From a checkpoint of a small transformer trained on Wikipedia: no biases in attention or MLP.
MLP neurons of a small language model. Each row is named by its layer, matrix (gate and up: input weights) and neuron, and shows model dimensions 48-143. Each number is 500 + 50 x the weight over its row's rms, rounded and kept within 0 to 999. Numbers have three digits each. A neuron's up and down rows have the sign that makes its largest values positive.
Before each neuron's rows, "fires on" lists the tokens most often at its 100 highest values on Wikipedia text that the model never trained on; "fires in" lists the words (lower case) most often at its 100 highest values on Wikipedia text that the model never trained on.

fires on: " and", " or"
fires in: "and", "or"
L7.gate843:454580455514453528492436541566468435511574470517475437526522440444509472502494471452507511468567483465523466548505467473413436514511428546525516498499428469539526477478522550572524552467526572478499505487521560538554525451479490505512496522420421405532453546574528505426508525438438551477
L7.up843:452507442489453485491538544524477438635449424475487490552433543459465541502512531532543494511513532434500463555489525396503488508562582557512506429422428439388418517462499468543439533534496534481519552523472513478430427540477399466500585518498470532510520477400473508495405433487540565568

fires on: " January", " March", " July", " December", " August", " September"
fires in: "january", "march", "july", "december", "august", "september"
L3.gate862:526557516442558583518526482498542523596502572566469478482454531492581515447463518559507530499409544537543567442530548451519429492486495465571508516569525512448525508514539515552490513469606489538447447446493549336517544568548556534490525494493555490483500395450399411603416483439501420430
L3.up862:559523541404519480477467482492540544546580596536506538492418491531576544368509565471539484535443496545587522492476456550591432477529523462539457438601384542562420522559518554575566454489537457577487455432515561482476570541519379425506435498488491560452454450549525450543448481360539557466

fires on: " August", " July", " May", " comp", " March", " event"
fires in: "august", "july", "may", "march", "event", "june"
L10.gate216:499636458467479451536490602512543467539532491570468546480490556520528423539522495551493536476535419521500551387528469524487404509423564566517445472473503481471527476447497434472517462455528449492517573496446585489489524483476398472573532440451552507475435405452407571468384482447527464447
L10.up216:517536412454564393504474494472578553516488543511553514503541472491508428434443523555592492432466466575412598471418441488484448571481569473480472542482425417466487412479444570522479490464542508590546518513516538554528474518470546487588548449526512488440417381545468452401374486516509431553

fires on: " three", " four", " several", " Four", " various", " five"
fires in: "three", "four", "several", "various", "five", "two"
L3.gate475:478559378484505548404504456510458423501417447528551482548474468536560569334514562490473468502393385501504552497514499530432534466479439447467441552496543434528494566524540549529352403524460468525558480543443495442494449568488505490532540523495516416492486437494432476479472509499442533543
L3.up475:490440368594493586596491517548587448588457447488513479475534485433451512537481452492507521559450557522381485479487389443406510513478554458507462535439461460438510584590450503524559462382520409485524534459556623435539435471504502544508506462488443504523520457467498506454493517469538494444

fires on: "s", " also", "cc"
fires in: "s", "also"
L5.gate1195:476512417565557519446476430473529672491552521531514454484453421488531544506511500583398586445478448475493469458470480524462446419458468486466505539530569479475544506505524449536563505521468430576445459451423488515608565576563575442517497502425432450431569427352514544416362572491459399402
L5.up1195:442485488535453431480565501496558475525530542437607579564474449556594470526551481472501544525442479485451499528513563494435496506599373485650541542443449542514503486629446475574450489548496517490445504461435475486533500420526485470492504530461439419552494544499471531536540487390526490513

fires on: " the", " his", " their", " its"
fires in: "the", "his", "their", "its"
L5.gate10:623561438477512489551533470456554488480368520487502462474517489576471528530531533553518503464529539517558453514478501510475455442441446486509476560570459467445500421496489448468421388580613445471447513470386498541598511441489416539546468492477571516472559458576512584433492470494476491560
L5.up10:448548500426590467465472478431539487429501512426520513481520424531518593501431519465432530495636468492444465508482465541533484529451490550522576554518425492463407555400490555549496445564513500486472489520391459547491543514609532457477531427443522551590554406581610542529526449531543446558

fires on: "s", "er"
fires in: "s"
L7.gate278:454487544504538518501446472550473523544526472522499512581490420489518448605487463575466572418576469543477525552559542549511576552488415483601434485454516499424518475457471472514530539604545522499428395455450449451476546530582564568607533611436570422441564459471563421498505451559468497452
L7.up278:484527428597554472458465508535480576554511493522438548401489420505576549504472540484547447507492495473499542502466525505507506537487465522515534549465471538516524456386450570557546436417476479501495406549521458568493500471558578561503513529396509512493556567544560567508502541477527561508

fires on: " four", " three", " two", " several", " six", " five"
fires in: "four", "three", "two", "several", "six", "five"
L7.gate793:493600504456546462520438482492587487443587438478510539460465543539424522466490490506526508445414517458468456553471527460470465535544437519468463486599498529498474504443498575514376529484474472547481472491512462411516439446559586503514532492504593543534472513461417478509567542527482488480
L7.up793:532487403536525512558523499449520458472491425478533485460520597478531568498468519493502473462479474447462487509466534488459609431479465472548463475515415469454554579569472518386513535521469406423539488522502399503506530521528456499540507458361470404493473504426537444575545445534507533444

fires on: " his", " will", " its"
fires in: "his", "its", "will"
L3.gate1305:516520483435510460490592489511472473485466452551581473489426528563488498510496521516484481585503468562603551549452476487426489469452456443606396544566496543504467523528508478493537435469558544538433601506470461533498556508511556399517459547509488544574525403552475539497527546462489522518
L3.up1305:543487519505472485632436539486484518489442548415483535406423498479518539433518561500520404493525484573537539413516446504470539541433510519467503524517541572532559481418449444432507458558476456500560396456506431440532523579546569541542480461495533551587499497473597451535544463600554468508

fires on: " and", " police", "min"
fires in: "and", "police"
L10.gate10:509481462479496538612460457489541577517392487554462458404453555473431407494509489505465604425557471511513529488463457451446431412513405533545483532571584517510486527445469566441557494545530545529476461456482501442614403501471450500539492458526532500507454464519473509455476559460584506486
L10.up10:540514550478502548489461432482460461533599556503554497576401478605495433506541527490618458449386494403478544429584465472480487454565567403454464454494448554504542471447552460492461464469513542489490557499603466513438583561478514553504469493611444464519495431583477472512467446468503501484

fires on: " has", " had"
fires in: "has", "had"
L3.gate136:426535464533536489434563422564603511514423545471532520497495542462488393505517470526439563513505541504461542474483505500413526485473515486452520430559563503550459492510502526464486456455441475487540419582536410404545578498502491530589505494496547446451525422506453554496510524468509510511
L3.up136:489466477464482556523542454418542483434451445533562529458527483527533581421455514502437485546525524404527603547493444556541486592474580443580486525606577430514457450492450499501495451441424528525483454621562417504532521441472568484469499539474474475442588489496387603563449485531592482497

fires on: "s"
fires in: "s", "its", "mentions"
L5.gate988:502527500587533518515471511453539455427448587519465503610543439545486491485532558500468495454412428519430510527498533537530526468562557449570448581377527493501563583536469426504528538514495552476544405519444541507582573605406546484587491489482578481424585487456514475537516568451525428516
L5.up988:451460533463513447530454496516446476570510475569506555562470534527485650576492579515570435583343499442443583560456515550486502423533481621483501533479409522471432577507520440510495500427473593466480455526567525491543518522489458567541473505500436494451538435489505544499591533436541441474

fires on: "3"
fires in: "3", "33", "32", "30", "31"
L3.gate1234:548480499419550424504541450529544454621564564419461497561563468488564566477521418511436525476489560547503514436499542569458410480548500484508466380571525542434548429533601458486471504601501479452498462428499421530510568515541483547475557502452521488447493443493488470545472484607452437586
L3.up1234:536451549523587516465564529551530435509451515463428606489462561410538599564451504526523518510457585477536524561484546531442480433393543591530438508520474568540500485579436519559509560454438514540525494422432463589459545485572478462460558437453560545567486403498485408471518496521495406437

fires on: " that", " to", "3", "5"
fires in: "that", "to", "5"
L3.gate580:439550609553496593471506398523562486505501506541476530482494548476479456526663547466518457645475493522548591486450455554501564525584491490551458387413494504546475423537567544525500506514438476567439483508402433466456498459476478595497488520577454427513496446514419506410474457487446538457
L3.up580:482448530529475545577478574520497547585532434504510447491584459496412432541389524570491454444526549482505434513479476438517598421444425545450569547568465590545522562451545488531527474513510513598565557428460469571466490529505476619478458523501516579533531561518519475535574457471501479502

fires on: " in", " by", " as", " Se", " with", "y"
fires in: "in", "by", "as", "with"
L5.gate961:549598518505502468563405523528569510536594412510454372583547429528529493449449588550530502501542579465465541441499491435480516487479436554577502481445533456517417386517460572530468542452515569448471498552367515525433488557549541604538444471528486445551439466504569513571522523482432441500
L5.up961:514496480571500398574546443440482506491478447485418448427463433462513419578477479509536486495465432532550446460512521537529496380483508509529509545552526524460479457454411507511548524507501371551455544483500544459536449508434424534491460577485497536534473541500574458414537516561534525599

fires on: " four", " three", " five", "0", " six"
fires in: "four", "three", "five", "six", "two", "eight"
L10.gate1235:466559574503474499562457360572534550525554526541430509549475607526537511522464551485460437535470453406482579494444482410482463495427506561418552554564613490457502520408497505455489492520486488492509386521573501533465559472501499491574440418529571479515554536481437524484532482494445512545
L10.up1235:440544431494427552563485511571505419537510527610498546462515466453459431512508510538463445478509502504421464503534543538538506518501474547529544503505540563473495543561416610489428525547495517382552470443517575549405416541475442508537475480440577475478419402540463531454572469484413514542

fires on: "6", "7", "8"
fires in: "7", "6", "26", "28", "27", "8"
L5.gate794:505443477475454452514522481544550536538507516503505509470486542476566580593517442446439541540457476498601527490540511443535393549582522433459531386419490439497580522473580512475469503442459497444551555473422537433513520535568361597475569531455506446437494500456530459425525499411430548453
L5.up794:414465567552481472584514523545563559474497453483516410444520449602535515431444381552532519567457623474557528544520559504566409465431459415487504404487513428470429528567489431466466579467527440464497527610473513551503473511432477481466514546556513517568426509463501557488491533455561552478

fires on: " has", " had", " have", " This", " attempt"
fires in: "had", "has", "have", "this"
L10.gate737:509509479586568518536526458568501466497535414475439549525396502588541443511457516557479523472450538501555583363454444417493528497392542480484524591585539513396515424480530526470537506501506502529492528533569475462568520622514509570551452436420521449459569436472543444418525487508469488395
L10.up737:581462516416543587508575476518585527518538580470524529501547552471547485481450552460557414556513543497439476420505467460446541470563478474481513469505445499408519428479560520434460475468535419514523563589431445562470555497485534451486451643581485545471549495539497564521518521531573543444

fires on: " a", "a", "ju"
fires in: "a"
L10.gate1263:558447539493481473496456470525461567595480463569555535550543500516569603571540458576502476413519524584593507485549520484496525442492457420463473452515486540501594526452565532499604506451466578536537574592484447489519471506480534593613535462612520484436549514618444398444484542534444541505
L10.up1263:457468489452467444553395581445478574549558482499543434486484396548417566451476442455443449391498559536558412497515581449575498537459410521509514372538540426426458510505493556504524440545437484564574545545471477516510518514480483542543519491503431563526544588533516533476491486502590413453

fires on: " and"
fires in: "and"
L7.gate356:500514491472500550444491546585497479451543555469471464537496450491455462506505535543494505459564478546452602533599484464440510528474480504499589550404498596442568454528500542531443569526449484385520431460524483536453478526532553482609503525607506475359536491548529525428549520448511552453
L7.up356:467619520451478554462564509506426464494593447514601458479510560465498535503547521562503457445578479431483444532460496512529524492505553507516516478537474470607466416513446462460528530504571484559566528505582452443571426516592565459419470487411470470566573508500524523490539444618483532468

fires on: "s", " of", " to"
fires in: "of", "to", "models", "divisions", "satellites"
L3.gate355:521527491527444504446440487452556588456550544537493467567594531457581523499616533420561561513440421500499560469516532526505446492559512475474518467554526571412449523553524478531547539560525573584472485377389441454508603584572484448635506484564507566551457486517524488539423531506566475544
L3.up355:486564459496418505477478452509497519563476560475539503519539583407590493468433393470525567499560503437448581529423522513514477505546534527520584449538527529407514545405516493624631528458545579445460593452539460418498521489476590415560538459509498541501416507472605512605494469418456535545

fires on: " four", " three", " six", " five", " two", " several"
fires in: "four", "three", "six", "five", "two", "several"
L10.gate76:524423503536527518595623496469495523496457448537532482494436557466514557552564466489509475494543454508487525469536540442393501567485547430474529555507537453472594549470510557479539540536515465383511515525584477549516458486536531588585500474524497526453547493457499505424548449433450576583
L10.up76:528509497516483612443451563487534506525492513597511493506532611518477574418422579542584458578507523508471467591453513563565445538501528552458482536467533454541441482529470561580532474543551520499445458475454494427420472523480536431512535487535484438532475512526559433564544514497495510519

fires on: "In", " In"
fires in: "in"
L5.gate630:463467440451494583445499493433563551526508552586521489505554524506477475484524470425526475460442476509434444475533518498477596402589478464415469440597554561564533447433496501420542488505427422411526473525461559463426523513491470428452501467491529460446488549504556548579528470552481495536
L5.up630:541572539472564395509535467461570456367392532536494553470555474568581476451415388533536515524564504520491521592480420468422515552420483587538530483486471499528503495569464523397516502433520479592537463582479568510450510523427445422490518502584532493504587522486467585494520470515527414433

fires on: " and"
fires in: "and"
L7.gate805:492575451542449511495530548539436484486439543468443512530475497362544478507555566527498564354551491555428512457542533445480434548513518543459566417534459400440604473551525479505538491555524559534539460474529548530516539547550512512541543580467571505398440533507452458488450577481489515498
L7.up805:568588433444584504442518499440504514461521570560559427459417402521490507521564563522527559509427435495535508540603541568509574522525529487509466494482447529459496521535522530581477530504428592393468444490480472520479552506481540533532431476441499576542524439505460495510512547433474532458

fires on: " that", " to", " as"
fires in: "that", "to", "as"
L3.gate657:470464460509475493425481473431546445442543431508493491520444432519507465556565546471594547478446529566554542469515535576493543430542520545423508486517517529527559466490573451506473476547565591525526513453483473432533522572467470528545512412530534399445517496531395564474424497493502468485
L3.up657:462433438463576598507436451534448544567562566608460546458564462463484533472489518476555597537451420559524502505474513487628605531362439577548478506490489529442494453477502526521455475537430551599591506437446550529521437463415475541507517534560504468421503413532446466514558511360530427486

fires on: " and"
fires in: "and"
L3.gate1102:493528470434518474487444481489487454474543615506580446406535518508469592490563423514520495531520576579573554474443449488439534508529562582480527614511494529580531476425451405483608547415443493505491530509512514543503549478460499403458471556452425497427493487579438471586533451474488506442
L3.up1102:535538468478446578487475533578460562472426561588451434551507534468588509543510444560568565576579523419433513493480506478511535455577423623530441440519415417450497493596486557518545459524440459424432502462470531482444533391572462545537491577547523538464528496520444441461476444412614521466

fires on: "0", " post", "SC", " stand"
fires in: "0", "sc"
L5.gate844:580438590383459498467449500519471430452468401519456529521467563561531492476448566541454457481485456510525436541524549471474497517531457522469455401428431449528528425495492494403448473496517558538554556515509533515406530564504554540480490400575479420419454535582465528500502503553453546478
L5.up844:482588599481488403490494515528541426566515509469491399559455561468456505492545466466515468510470442479438512410496505526504536520445546585417469478510511423406501516546558570508577560458411513549539538451421463457506530457407563454477518425457582466456594532553481444538535516492537445516

fires on: " and", " of", "ing", "e", "s"
fires in: "and", "of"
L10.gate145:541437558402470545529469477529405450458562428562479478448475461523501472513474555506523530519457466500534389453478576461445471515472407527512481503473464426455466443553514520481581446530426455554441509415507506477577497494587525451473528494427475420529551491501462500457500524520568486560
L10.up145:593410572572560493397443588536536441595429487548340603476549483548517503549401528472540516467461529460546511438512382438411570557476545570456500506417545428534533496504547544579516457482398525483435530559472515450481500470536544546563494503502568504493534509496467362460584525553528503470

fires on: "3", "2", "4"
fires in: "3", "13", "27", "33", "12", "2"
L5.gate970:487501550500500507498481413572541485562513531408482548584549422485591527468498413490476498454500500481472450520401507505497437393506465573623572556434501522519476500439519528498533472504529434572486396486490390426491572494502420582435512469546464457447485569437475427547407442538449506473
L5.up970:475528557544517535498509462510592520535436468477562487515538420470486581424489555453520541524568499507455496471540435489533470471431549517499580515402448543556425478492504447550568510476578550546485381444507535476465536481467541570459618580543512525438527511551355547488561500503514462506

fires on: " for", " from", "in", "ul", "with", " by"
fires in: "for", "from", "in", "of", "with", "by"
L7.gate454:422452474579548585447474505418496547502527472491584544551425464500592458511436537428472580541508583525510469478486529453476616436507522446437463460435648557522513487529480529452482508500528479410546458421428504555464456446484549500457478521503530494459453484440446473450528451526492434453
L7.up454:511461501564548484531489545486477457505503473519421453500546534564484517568508452564525525442368461452431417504464541470481517390445450499437529487431483442504469514615489442476488564428504500538441570491551503491538444514436509494489439597527450566524460442432539511441453411556493492493

fires on: "0"
fires in: "0"
L10.gate957:595561520561330578516494570469507486406581466439509569516486530495494562465413504521453550482420432538555454519534556504518518509547476440526453423429507499477526463499611476476556523545520551510507428511471424560538588477482529527514565469510508475402512543540491454502460439446506523532
L10.up957:464551462395611475491496508522485524456501471455377570576584491533463628545513503466508431451494478411535475494413429513563520589482451557442659482570523492465477525545460468557509512491543451528423455486507494489528394526526508533560514460554523541485445481499423422510591588576495426527

fires on: " by", " to", "0"
fires in: "by", "to"
L3.gate1148:566511535489478485449487510521421546442497414570523519460475489614496519500520513551548595414505511466558602470438515434548495412520477579517475553521551502525448621583417421555419536511542470533507502508383521475451577519529556491455496560646486495555534416481484541534432451420438402549
L3.up1148:590553551530474461519489541603497536508494567619476525517514516473484522540477453480533523480500515426481541412560418476446468462530510522548561524570565522450544504502497498563521567490547516555398513470488512549431580450547620568526525472542506568496444504427501437428445467462482466548

fires on: " of", " having", " just", " in", " all"
fires in: "of", "having", "just", "in"
L17.gate1152:517525501484428468602404500491476433575473483542431514547502488532567513559516470496458548514434520497550527427464466489519520454447578579538500546566535481563437486555507466493472465543460463529482414431438515522558442578433407589493463537554491572481416552462516526444358559524585540511
L17.up1152:463512438563484552406580500519585423574543536545473553503503431531480444432498531452441512481464463497530476434437466394502566484526463459465473569523516585480519539571509559573482487528537475466464539459624543509446435529499430554560375544461565468505534445525544417461570484504564486549

fires on: "1", "7", "8", "2"
fires in: "1", "2", "8", "7", "18", "s70"
L7.gate932:403463467579551488527420511534485457500512483376548465534515515540479524506498404493535537443569475440528462560542505494457458479489476551442583402465455439509549485488567479556423622521556486526456492481591540437460476517547454498488505556522447525453536530455486374589506490567537462506
L7.up932:541503439476550551491443513503479441504508426496540544569468427560506555603486532497532429506487552521613477531475459492439443571559557472513500548492494460443520447469461465561518418470588419382421499458512568467487460456496453572516586525489511522430506459543532462539576456493446460531

fires on: " In", "In"
fires in: "in"
L3.gate807:491485517424521539553406447485529526619504466513464490553466518425596522439447467500486491472514505477462516494535580450476536446530437449495576466570498454549541465572456514516455517525491507438529488474447455499496458476615453449518444388547596550456541496462491460598532439532551494546
L3.up807:536552456420552474538462535496526513424490537438511564583588456573419467530483518429436521461487537504487472511447500471429542465505471579529488530462464551439473496457579532487526552508465448527533444535494542502505572556451392539488550517434513432564569484479469559477429490570473480457

fires on: " to", " not", " faced"
fires in: "to", "not", "faced"
L7.gate459:577483596517521540555506460473467503510497499539496529481438539525488469547494586394591484517434517496490465483511555553557434599485530481492562585477557569589479453457512532560431502569542459560499546500372528437567601522476473528476544518430438540438588437446513505507461577507524471479
L7.up459:481526484460493536463562565508534502476490485453481551552457486495580491509485452555501572476454462455484470492529532544459465539590589438408652477428474471465485492397513521587510549570499463540539469439459447545496517468478547440387518503446537498503477465477460542445476498475531527551

fires on: "6", " John", "7"
fires in: "16", "john", "17", "6"
L3.gate359:591492569501537400500503497576491473456522449558561420504557575364596567529597533413504481529491487494560595497575494495492498481525433473515446474443535540462546555546524477503476509472528551531531528522391514555500549443571468598519461530457507445460528532406539524517471593544457454489
L3.up359:486542571516480531484443571489502551555457397450462471404463499474603547489458515403464480546569504501504464514432518523537540505476421545415542539469486512454506556421537520476476434416455402506555593484508523459539454460447464486497535528435460442472478617440436398399437483473492514527

fires on: "0", "W", "G"
fires in: "2020", "2002", "2000", "2006", "kwwk", "2007"
L3.gate486:535487489529472518386531417541442500433477513494604570450483471511492460506459449515456467508528419600535508566423415490470542476527473471484449519508536554541411474578521535414462529457493521511460504489468470553496547587419464484517456539461455424494570491490426557563512576512537499413
L3.up486:490479480489455498571498552518394542396476437564547494413542474450449462586510550454469529493498500527489526489546478501453448516445521521470482515498431596497423465522476490401497523457569444435443548598457476557498518467498443446532454482521504524558477446449417487479472419480490503476

fires on: " a", " A", "F", " first"
fires in: "a", "first"
L10.gate968:532471472544413534447535470437526584522490509584500504453463552472564562520521569518495441536431515546410497444426499483391524442492456532482293454527568448566568414538490462505596579571420431601469567467503451446506441480503487557519457493581527448392474411505529505408482488511457501434
L10.up968:495586507540592494459548559500482573472480503544534577526605493498484501469365511453512475522461533551486367479464454449479490508444440489570522455398481491448480487536566574525458530485548484560531505435526427513527491442532487550550461571445468499587466510433466516462509485538577535463

fires on: " was", " local", " South", " Airport", " Ab", " FC"
fires in: "was", "local", "airport"
L3.gate453:578497483562618515429483492486535562487452547551513515437450406556534600463481501460441516444497500558440498481519470491457500540415471527524540535461514493472526480472440489587553512474479541505505562492492536405440475489510525554441413443547452508504443501494504426478520464540584527460
L3.up453:564506526529546465448503425465519543487495455488562504513477543568513436527525515577383370474451494488500489529514489465514533487451539455548454489546571443495466366443431483537542481437551552544367486425531467474526557574465520404501530431500472493466478446481480569560502491503420515472

fires on: " and", " The", "ave"
fires in: "and", "the", "with"
L10.gate1223:545487540486454521573404467557539469541555543529442567513516506584489443539482447476485532400534518456437451559588520447454413442479503429489448486490494420481475494444559528490510570505582548430507513519467430496575497527515511547521470580452456531564549503581569566483482454538523494573
L10.up1223:590513457540478491542524406588466412580529529486458500609448448490445479521505576550408473472453565433470470538539442483563530539558560402652496464543435475515517499440574423495435505542497567486515598468477425583519432493443451452513489488450509485500559530435525460476576537458585507470

fires on: " has", " had", "7", " of", "2"
fires in: "has", "had", "of"
L7.gate511:341511517563506547528504500477505583511487434520579559573452536444470517458526427455502489461509531493494466489549597453474401425495512449506531493454464557525534555500581527523531547517580580565447447579530367516500451487553541558572512402438512428486525575498527450509536437518408467561
L7.up511:525487460511492556490605535556502389479419438434414520603498553422612530399526575501512428458447546554537504520558515489495445558467487458438534320468541488496497606568479475516494526501479506490493518562449477479511531525441572500536523497553545527417512502489454545537585546639497489556

fires on: "3", "5", "2", "4"
fires in: "3", "5", "4", "2"
L5.gate30:489528451480507596463484479571577469455587539445507497460620537533552539523462497415518524519466475528494491478433558499467460471478437516532600539435519455384558518437598467519414451560608442521542462455501448413437383408591483545504570502411418396538540516538516513536460486465517422589
L5.up30:555395568572418492557499492500472481562490512532487535597431483506624530473442505492596583560505488560465518540563499391477474470546467526485478469451557465480441482581529488448475566456489461472551540503549491429423461537486497520509522555466557531493587477501530499468554503568547421585

fires on: " same", "4", " following", " One", " a", " way"
fires in: "same", "following", "one", "2004", "2024", "a"
L5.gate1253:567546502522469454443475473495503557448430513505543475459530546491559561568432409476476523503472401564507454542487491455499494518411468467519620564475478468481489401465540487450533571541435519485458544462526432488443540517451498532590484496505467407466517478591532478512450463527459486589
L5.up1253:462574520488450483451385512460509559444541472461522446384569491559366537542460462526534481477523456451566484452475521431557498440554475507540453458529511462489517554420483448485509389491535531501421574452429436568466584549536400490496512510525515516511466486530423554521560620459489473494

fires on: " and"
fires in: "and"
L10.gate640:543524506529527590562410449552512404472409497499491580560480501470480369464546505491485563460569471438455485489532504431445462488504442540486534475474500459405488447472492562508489459597526467450431489447495522501518503407503508523527461487552445521436432501518510516534431574521531573489
L10.up640:445490468496556515465494557564465426491477437497517512421466547548530477529531508437503518498438411590597521472549559479528530476471516534566442500464448402500543478552521475558494503525481515482466424555550522464472435585482402482519441448490487477536498438455531549529417492492499554419

fires on: "0"
fires in: "2005", "2004", "2002", "2003", "2001", "2006"
L7.gate417:591537478594524624460567504482440511481436449510518511533467587445529485560499499431478523509514353544437524453601472463518474572571480530501426485454509534488451497552531508443412505490553575470537516444554448508505560529534424527583473515536479501441534449564512478573437491476473458453
L7.up417:502519501514434610486467541569571489463514481608464528463435416458561560490478452506444523512518441554504440541585456519434467471449401517521500542510577495585486537505508552555542564498481528509525494494445483484562473531399464496490467386424492449394564489534500462490425489517456577506

fires on: "2", "7", "8", "4", "6", "1"
fires in: "12", "18", "27", "22", "17", "national"
L5.gate1146:541544506463498554518460605559506555565468434469468461582473495606510515472536358539468536471509484428484456457544470572592395450553431534468511381500507484488528448477552551606474509473608506465461508508497519404398545509529420461526503404534486490440394447492458492396477494577465500534
L5.up1146:555478585506492518545504552543568505540513498467581491582485499561442528516557534582525538549502535544457477538488501477481545639477512433364596475467552530449428483543441545482474493417497451452439428445581519459503429504478528542523536575567483481470505535470490503521442535586480601397

fires on: " and", " For", "nor", "way", "For"
fires in: "and", "for"
L10.gate1098:446495442526545593458422542596438589489421554396398502600398523474555467516463555572524480499496451473468450555516474478488413490516467534529457510497542477496593417472476563474489541531454471499471474436585517528551540521597509498532440556526555381468463433518449450575501476529501455462
L10.up1098:508433527556499587461505553488425524516547529549612546460508525542574548643462466454558439555448439489473353491554485481611562504455517496531514511434533433539413446536560509512503441467482535433647512495515445488443509431541561459494426476446480565505428490520450562444487441650558468475